From a checkpoint of a small transformer trained on Wikipedia.
Size: width 640, 10 heads of 64, MLP 2560 tanh GELU, 75.7M parameters.
Architecture: LayerNorm before each block, learned positions, biases on query, key and value, tied embeddings.
Training: 1182M tokens, 9018 steps.
MLP neurons of a small language model. Each row is named by its layer, matrix (up: input weights; down: output weights) and neuron, and shows model dimensions 160-255. Each number is 128 + 24 x the weight over its row's rms, rounded and kept within 0 to 255. Numbers have three digits each.
Before each neuron's rows, "fires on" lists the tokens most often at its 100 highest values on Wikipedia text that the model never trained on.

fires on: "ig", " |", "ets"
L10.up47:139127162136151135085131063130106086105124148092132109109118135108132115131118158129096174116090111114114129128092150130129124170116103159178081126126150107112157128128125114135109104113136164136112127132123127103124143174135096119171160133098120146112136130166104140171107132138108154106
L10.down47:161125090124144146093129125166124163151126114125123086155079106137092123118082136143079147128112124133103105107128138138147086119137116099146135162139139126112139138132084121138134128151151126112115124135130150085149102117166145137144102111132162150106146126110096078134141153121136134114

fires on: " H", " M", " Mar", " as", " an", " S"
L10.up1374:086168124161135125134134134108121092113133076129109176109131142146154134172113153112099102107118116150144102176118106110174135139161178118096137128124079110143191141149122120152126141073103107108113123137117162145071120109136091125175116125120150115164146165137136131112126098148134111076
L10.down1374:122118157153107168138152141156086089165095110113118114107142131143127126066112147111106145088085095113116107134096113128124146121153120106135135166119115168153150135124123132163119142129071167144139163123175082106131109111140145104122095134097123132171147159148111143131140156102113113105

fires on: " of", " as", " John", "born", " at", "."
L10.up1271:101126145146084104131102157151111139098149112103122104152137173130080127148043151171154117137114174099105134161131123098135116096150154117090154156118138093129111080099108148125136121156119129180121098121132151132113168125160132108125113119135141109160149089152149114128140110116114137133
L10.down1271:163126125110138158133083112139137134168071099113107081115132137083198194104118113121147126133108110144114137111114141127161113143120130126086139086122162141176102138150147135100126125142133138177134145125139135122128185137128111230117114161130129138118162143147123104147141102131133121179

fires on: "1", " one", " each", " any"
L10.up1990:153146103128125109088187137121171140107114107154206120145135083189102113129109157180115109116098139172139101122141095129098131099120115131092117130086088107078154178140095137108139132096127121132155115128125113159134104100180126147159094111109138088131157125091114119103149093148107116096
L10.down1990:134066121145095172147102139134130095165121122103150121088155089108121140088143169096147124085157143103117123099080146138113155122153132147151129125111092104106124139141110119176163153109144146114138121167147125080124110128106116181137161129115150138148156149127158113129130128138172127093

fires on: " B", " V", "V", "B", " University", " Z"
L10.up279:120109144131142118142111168086129144136135129126122117196162115170080175145117109103115093108163171117139134136124127136142148129137106129133121126110135150092130145172116151117140163119101163102103100121132078128112164093117119122127182131122144106078121126192130106140141161085104131104
L10.down279:173074112101094163115120166091141124141132118134161089136089144147152158129125115164124117088100120135130166107160115127155120138110162126127126109106092081125120103116108124139131137117117127121151145153113150118115156155146156108172134110119165120147089116144127143101116116118115155125

fires on: "B", " K", " Y", "3", "8", " c"
L10.up572:138133151120149101162128147185150133143138110116172107132164140181123106106090131106138128179134097087158154151111176130142175137132116130104112167116112159087128136119142091133105160130146126140092093113153142143106145096150138127182132123105111125131105107163133114123121153059091155138
L10.down572:136100128148134121144120086118174165116144107130107104108103102099111158134131133130128099131096183134134195119126141118114095159136115105117119106165136120148069111099120076142101142100142098130158086105109157179157148110125141065129139143126150122128072098118109113190141132159154127145

fires on: "os", "on", "S", "is", "5", "as"
L10.up2063:136121148147122137123098169105138090128137126128123131069133167097132118161094105146077134157159131093178145099092140080097110121131137116129138125104105127126144132123140106106155090121087123145124086129140145136119115170116097099148116121113157116145140168153165119177131110108130102115
L10.down2063:153137132111078134145121122105123127191143116144148116145081114145129127161127150103105124120114166140094147137138100159120170136082156118137101164098143098113111184126087143119138144184135160107136155110163129129124066102138107066144159139147088160118083181134092117131133174087135144153

fires on: " Pr", " cl", " Cr", " Cl", " Tr", "1"
L10.up1752:092094154148139131151115113156089103134136096134169176154128121150109106128135165110123113127165157145137150156150135093098136153155107117137178172128174173134143146147106136117113102120148117070116134124135143141121138118141132130114085111122150139171100122142129136104142169170149117119
L10.down1752:168147093130146100105151108141160096133080166117154122106126136129099143122070081102132138174162134123123155142077154111148107149130103124147133150103141134141136107149109115089178119120127126163090101143093113123133134151123117070165149102131055150142151145158123143145125133117140114145

fires on: " to", " and", " not", " also", " can"
L10.up1502:105083134097198034107144103114130127107122149127108100135122117128180081113119160108107107112146141134148140111154149130138131136149106072163128082116181096106122109118155115136091112152086109081165114051127112129137137144140125148103138134114114107148118137122133103128094120101087133069
L10.down1502:138111166083148173135123134115138142131159131116129108100109152145153119142143091130166159161114077127084144075118160131142099106091135124137138081127146056119140103136148089139100155117113128143179164120131110125126098129101153137151150180122126139138171109102139110124132115118124116143

fires on: " C", " \"", "M", " m", " K"
L10.up2018:152124125118110103158156097138128110143107073132113154121142109106114126156114113150157140146129113165111149154132120122172157107098124127138122132154108119103153133127106126101151093089129105140106119112098114130096131093112114123102118080073144130090108108120121166110137119117139154132
L10.down2018:118117158127142126137121129095127156097122119107114129097089147150141087125150139171144168111115160153162158115138129131155162119101077164108153114094122081108155064105121136147121128128123120121123136157159113144144136129095097030106157129123107100155049116150124152148124078128142158143

fires on: "4", "5", " March", "8", "9", "7"
L10.up65:158094137127132122121142069191116122138123102108128158147122163059131091114147146146109103146107183140124149126100104127076127118130104154064108101103113163148137152140076128133138145120183121141080121119124130146140124128149104102128136141145148110140113153110100124100139104138112131106
L10.down65:116164149121170095124106129089126147145109110137135119149120162105141124138097118168082121131111112106108090153158129145117127122127133100137140119135143138163125083129134141151155121140102134118134117149132142157142110131094154056095126119123110124135129148107152079146100080095164093123

fires on: " C", " T", " No", " c", ".S", " A"
L10.up448:140084095108140116110119144139124170111149111136122101162152120133118143166164155082123166153139087146116138128128136152175147112152086125128087148116152111119160170129109130143105082144083130085116174082124158103081145089155104124108093134107145108111107104110152150111119147135076150111
L10.down448:111124123129075124114099125093085141158104124100142137118161093151124100146107091129132149115142076094144115167143109105099186113157119108098137123105124101122086141125139119107171111142142131093151120148104115144150176169109144081181117133123157083135108166130111120137129114133147123118

fires on: " ", " (", " the", " |"
L10.up749:120133132140127146179139139123162102136146153130121133110163137128140122138177180120142111101126142147116110138133093116139150101169151094136104152143182131111143119134177110105135110123144137113120141123130158152163113121107171102164122128133104114164169171148129166162144116133088130134
L10.down749:126137080139143121073150123165125114148134129123151134094143116101135093149127088094145106070096092157104132104123131132096129139132134123155169122095095155114144146088126132117143122085122125120134134115133145147087165126130125133124157132132180128095169105095190150122124064086121094159

fires on: " Sh", " The", " at", " Ch", " Sch", ":"
L10.up1316:110127122142128110143136097142137140138175157128152108149142147110085086137129114091172142116121126147170120163128131153118091154112128141135075145127150149129126132110120116094096113135120158140153094159111154105108138127137182134133147133094082110104125120139130090151122141140137118078
L10.down1316:138126145148180133165130110145137098107154111118107140145110129138173146119135137151130154094133141121094141136155111142164143168113118148144115109099140127082115124107098084086122125090127120174165109127077129096169128093183101175114127094148130107107060125142094152123137112131122111205

fires on: " B", " R", " C", " |", " D"
L10.up2377:118130126147163121128137102125110114126124117115087133144143131176147092115132080134089116106114109135124153159151106107160102150136096107153162133143173160180138103146119158095150096125125105121125077133112157127091156088132123134149129124085121137127117108147133130123113122163113091129
L10.down2377:134114152110127172115117146115072170095129129163172151173125097161113147135108105113107117114123141126105128125097117127100158127129203118104146152130119125074139124139145098153122170134061120118119148125115170113106138135081097073122150124099153116092064127128124105133108092136104086137

fires on: " (", " \\", " Vol", "S", "re", "9"
L10.up1775:151101168144119119201108163158121114126125085134101097100136150101119147145147139149144118143181179139115129173110101094135101115093137120131119123121127131133142145117128121128152104136151159087145134106136149105113142132133120121092115168109156111162095129164144143121112139079149106120
L10.down1775:120141132152157127122127140121097144138124176116142106125107129080113088133142174122144090119106103147108136131113069117101110149139126130137130129132107146111131155117144160118147157081115150125135114084066114136134107123132100020175125157080132112097058135126116142186146108140185140066

fires on: " a", " most", " very", " A", "ly", " more"
L10.up1446:098169118146131120114180121152149142084102123148115102112124121135137132149118138133161147154149133150135130155128111162119096146114078180128096115116137082133148105116139117104183098123140112108135109148115126154106083129122108120103118132125198098140157162124120118085134123146133086099
L10.down1446:145127153152113187170115150143127085134147099128112118092143177097110131059143133146115150145102120103106173115116110139142129139154153091086147071137109130119145124157107137154115124150134161176104180091135131125070151121118160231116119143097130168188147148143136138138083137105156080149

fires on: " in", " the", "|", " M"
L10.up370:162143121162142099139160149138105129116103135149138135112142099074092154145145116131114098106117147107144099109160124155138158109174122152095112140163108162115155156137106105105124080124113111139117115133131126146109142115127113138101155108121157123157130139106136156100154124094101112115
L10.down370:156168132109135144080166110098153138150166140114124121106110161177143126133138117130161119150104170115107086124110120108149140134068109102125113127064132093114074134084123167128106132139120146089189126099123137111119127117157136152142097127099121135127158092077152139074143113101106137138

fires on: " |", " film", " Le", " Film", " ("
L10.up1671:091120169136108118169110120138148146168139080125097151131132165114108087096132137129128108130139141156133079136127137138119085087104124114115124148116136120137072128092082100158148087124133176144137119123147135128133100114090150121167135154144135089163110139122125114138135099158122166111
L10.down1671:146120090121127114113139147137152096126114156101113112081136112152163124122098127115132132125102117115128152139090125151132164127118103158105123105144138098128180146139131104148102139134083118128140169147116143111126120170161107030129106114129121153129216088158132138104069151104163110109

fires on: " a", " A", " Re", " O"
L10.up1332:105100131153123101108159112157088150131131129197137123125126154150102143146114096130141135166160153171188148204109130117121112127122123163106138122145114104150166124129183124076081074148105168102114109121156121088112104134138134126126088159114080134135135127117088146115156145131155140092
L10.down1332:110145139138145159123128134077135138144139146124158094139128155099152167133119148136103094161124109154131171125107155151113133129146097148088107145115108110135140148143085130118143138174128136137139140121139119113139159155091115036137148132107125137149108122104130125151115126132180149111

fires on: "',", ":", "'", " |", " van", " der"
L10.up1229:135128096161172131174107111124147124138116139132138103135102126132107083166120133131163158126142151102168090123176163089128111166132121189149084124101143104185140152170147114112160132130118081136128093134092148172111134092158128092161124143105110175118123085126177120138109120156132087137
L10.down1229:111126150135126138137098123133096114133143156183141101114142103133122113116100143137145156143108137127108091143130123106084106132121101146102134143146118136182115108112102156138112159158116114156084127144124156165094098138139155168112141069122136123135106116123160129134136169152134120150

fires on: ";", " of"
L10.up607:134059143098126123162132131148072130121129137187160120098124145129093113144076134100159170114164114126105113096165127099142139135187150124085078122140186103137107150127126084098117116114134107105118169080118137147120134142153149132127126159120085124096135115142148135145118112092107068121
L10.down607:130113145147134139139090113128148126153097127124151131139123128139138097104149113140163089133118099099116134112132103156097185174136128138128110132132140129102132113114141132110148142160112126158170054113126140128128174146145118157114127119147076102130235159114108118107106113100098154127

fires on: "a", " Sa", "ita", "na", "ka", "ova"
L10.up545:075160109131149101119114131127149135111154115137116118180117095137122157158080135110108163112137141174139132122138141071086145106110125150124128134090083107104140124139151094124133148126123082104124108101129127143085104143116146152129132171112124137140160109140101112094109139153130126138
L10.down545:131119131104103109088162129142134126128091138126106143124131113098139097121123126067127110162113176144154119142128134123124175146171100123130141110143065145132110122160145084099140175151105101169119105085133129114138165117103148181146156093104123139118141140125086143122099142109158171158

fires on: "',", ",", "'", "C", "):", " and"
L10.up200:090110148114150099089117129120118125112115107171134129104116170136127116194097164098129140118140116129129101124149112122141159141147132130105126128145098124144161101152087084102094128121146093159136090101070152102114139119124165130090144141116136111126168066169166085102085156146118120157
L10.down200:152137077164122134115136101148145146128169126138097121128161166126130104094159072100186120088089100123114136123156164116109106133117168125162083108125140128142130111132126140129109113087117113184148075094142108195119165118129117152119175072109118152097150122158096123148104135151164158104

fires on: " |", "|", ",", " A", " of", " in"
L10.up571:129087130124112123118134117132078145156134142175159129126144135103082141144111117085143123120123100131154166129077135121129143129158130127099071183140164156148127148131138097127120159127157099122107148095119082136107130136108148114150167163121117117152151152171103160137154154077122144153
L10.down571:119126100123123168128126131090151123108136106144086130125135120098093143122103114133121139087136136154131162116132154138153112130131149122138099147116100123146134076136152083125152160150132127088130128112142137097142160157103132098118106136122122141122140138127099125127133158118109098153

fires on: " c", " C", " g", " s", "C", " pre"
L10.up278:153113112082114133136137135109139144110103147192139135140139138104122093104109135157097125093152084105177109144121155110122156166133122136156101158116085133107119152160138154165143116146129154142127118109134126113131131148132141106156158166123140110142126145180144142099118152085116178118
L10.down278:102120120143157109128119119130119168174149128118091155116144073142113113159106091137155134175150128138149164089127127101092105131107150137163149120094151122128143129121146134153127179109168147130148098104113170162144164125115146099105118127104168095130110139132115095121109167143119146152

fires on: ",", ":"
L10.up26:140108115122163089133095150151127139128154096157131150173184132124093150146097133091138059144115103125118121109106163127187139100146112107129091129149144124145141147149147147119117101130130131168065127125147122142123094143122128110117158107115105151096129112148159162102110142084124069145
L10.down26:146156085106142145091130105140100110121099163127146147148145096136152158120116147107144143155128096127103119142072139083145111116127112115123142132130135116135116108156132081141145065159134178123168143168142164113157175119116114060141152118106116124120162105111132106133194079139122141103

fires on: ",", ".", " comp", " Votes", " R", " production"
L10.up133:141131109128132083106155129149130120138139144122087118142094177169123107128101148124087117113111083119117119180147119146098105121126132093122143137081131127092146131116142138114150100078114176071133121110160105108134109130107113126152156152111139107175130145138158160124135104110099115123
L10.down133:156112125148146141121147130155085152144129107111111136124164113096097112149121141148109168154135150081134140139085145145138158122127155159098143130154107118154129170120141123129099117096133129199113151116133133155133159126156119093109093131081127144146102103109115127121139120143150131166

fires on: "1", "0", "9", "2", "."
L10.up2243:138105102166111121124126183134133124095129152155114148114155116147115103165101136131161154155135139138089102126154118139122137064147106136103102129120127128126152111168136132140138137153127113135151134106124071095097129080125115132076125133168147128101173110142124123156123132123129122126
L10.down2243:105108089132114152135128116158068137096104158099134128110104157103124131144158129132115119113136101141116140121071166125170129153130141093179129167133141125106129133094110162095118140084103129140128096153127113111121136176149149110148196131126118122124142120135133137139075139126111138130

fires on: " can", " has", " to", " M", " would", " have"
L10.up2527:131127141153112073164128125133148159110129143170101129131160132092119132130087101083134142113104106142111108119112130117131093129155056139150098142108152158149157176098103166116101105144120143151156115110116156120139131111166164121112140139125175137123111130148127171089134180094107150140
L10.down2527:080162132115179137121140104134109136162105107140156125077144099092103153143128114144137119158121107088122152149143135070149140091112127194144129127114125082111136142172133141127111127106125139113162141122139157116148137131147130078120126140165103146141161126140091134119135083123150081132

fires on: " ", " God", "1"
L10.up364:104125133103133120155136134140140051083137120136132164128116095149097125152150143117135134131162162157105125119140120127124166123146111142135128146120147105177151156132148108141107109097157108126130141116129121119128137160139115100133119101125136130114111104112094144131114110101108127132
L10.down364:166108126120115132085127116112076154148122125129140109088130155102183110120117092077122098106160089115141100092118108107169119179111159112126144095103139123092127098119090145092123119101078140150147146099136126109111080132084134091100149160142126117152105134138123123140108129147084109152

fires on: " K", " of", "k", " in", " M"
L10.up1516:087088093126178096158153123116153139066117150126140143174161219144114132114131150133116136074160140125146103133120113143109129123156110124091079141142101187149142121144115106143153109152121174135155107120121148123084115142163102121124145104119109114110117129156151106099184137119108158091
L10.down1516:158149154135088166106144144111104105126088129082183163148141164130193080104098130144146138109100159172091138119131109188125157186133101119136100141165145134080105131116107126123134086102117116133099104101124124155139121068134182056148173133133138127119149129145119153143122121142157163198

fires on: " to"
L10.up841:112102120111113075123148150110130147108075104152140133162132160160088144133118152119096127122155098155095117144138100098133089076126123141108126144070161152126137136107121078082104161165099108107107115116104129125140145129142150134090135138120094112102173123104153117130134130138085135120
L10.down841:120103142092114137142152156083162127152127123133118097124111118116126119118130136122111113133139109095121121085131127161138137137096122137119102114131166120117076092058131135109089155142123153142106128169145125071121159121126176255127145131153153109101121121132138125092107086130112104143

fires on: "."
L10.up1989:145114151121136126106119143091104093108145119149148117154114117157182130161138164140084109112170135119150119119099143122151134121091124130151110104137131115119089138097141146121113120172164135120157143084156095140130154122142085128103164110132151154140152146148167115095144120133130108103
L10.down1989:102132107167139148143160137120103167179121134093166154174183141065148128107121117137151134140117143145079149101127115120132101092136101130149122122122165116124127136145163152137110183131118127109100156102078078146142096118137115113116143157091150169166143108140149166117154173148076122167

fires on: " \"", " K", "ic", " T"
L10.up519:125123143095133138163155147139114121117151079124120143124118157129135114103113128123122092156121116093100128145121143120139132127175123105112132132138119141111137164140121146150110135142123121149152172112126131120105156129140111119128149150112165109111122136136165136074145175133132106091
L10.down519:106124113140141173099125143128121131122117113101138097069142150140161094094090132075173119103092139122129128109128125107177118121132103132129097136174086146102153091132141118141144130140146137083156136148140095112124135123107142076126125114138131168124034158140120138149118126156130140166

fires on: " \"", " M", " J", " K", " in", " m"
L10.up498:119120144177101142166153077119086135115168128121142161094128140072138106147162116130128115093085149162132158123123104103115108022181145114127118170112176132153142094154145130101140113147112121095122125104127131100111139095142134151147119083103129093157139096127171120097107130114156156153
L10.down498:102149158088114140102091119112090103161165157095093152157106154126152120141142089179131110130109075135067081105146118122141110139153147142134143115103074163140131114080126166093136122137146114119164108135111108125150124137119130076105122163110143144150063131111118127059143129140138103177

fires on: ",", " began", " were"
L10.up1591:128132123147114089153188117153110112096168162133177119141162150146118142173171105135100115131140098172109108143089116105110131075116113147135128137086140158118181122169156157120150164109127127126086131128137094116081154086147137126123141081070125146100138136144180119123125121143113106112
L10.down1591:102183113120137119091166137131141121118157121103120107100115114141124124149129097142140088114139071151132131151122133139113099128141142150137152130142096149123113106138140120149153136114140101157090110106162116137082155119151123206138143119091115127067045122134129172166094164166133120128

fires on: "1", " an", " one", ","
L10.up1660:200120115103143089080143117122157122115150131138202104134137118175109154135114170128168153119127079108125110128098167132159128141139152158112110146110118175134139134109068163111140151082128118141156127120170155107159121125120111136132099118071158088124174141164169124091112168104115082134
L10.down1660:086109125117150105097121142135123125126078108132138117157086143097149091101159101101124091139101136123104072094122119133142176155159112085141140149155131126081136106111161078129124124143151128078147135102139118147147133155072137151145114159149115153174117156100143117117122097123108154174

fires on: ";", "Z", " Z"
L10.up1064:142137134122136129104138129121152144149122094127140128110168186122106117126147099126136096110150146177107117106131098108150152113137147172120106138093155176127125154137134126120147136126134138197151144115090125103084138115116089102113137132107133101113137124144187110103109145132137150096
L10.down1064:148145091129133172115104136097109153175135148092108122142139136132118106142074129110114139143137128107149114109106132126070098178122130176127123100122104143133114146117143150141160143141129109148126148134106134146149129153118148127114126165137106141141152125120120145107102141154102148136

fires on: " |", "|", " St", ","
L10.up2256:127119114114106142120131134164085130125124134152134108086155126124087120139123129136148069104155092109133173188077107128137136113192135169135116174139184144145111141105135122132086119149178127098140122096098095121133121136116141121160124139125144126148155138174117149092159146098130102143
L10.down2256:084127148127141138100114138137092151104125166167111155101108151115093110110126126106143089137105123113126135159091111158141111177160154208143110109161156137144088124099129144158123109132169086051127134132108103176127144143130131118120125136115147136148147141126093130103145157124096096155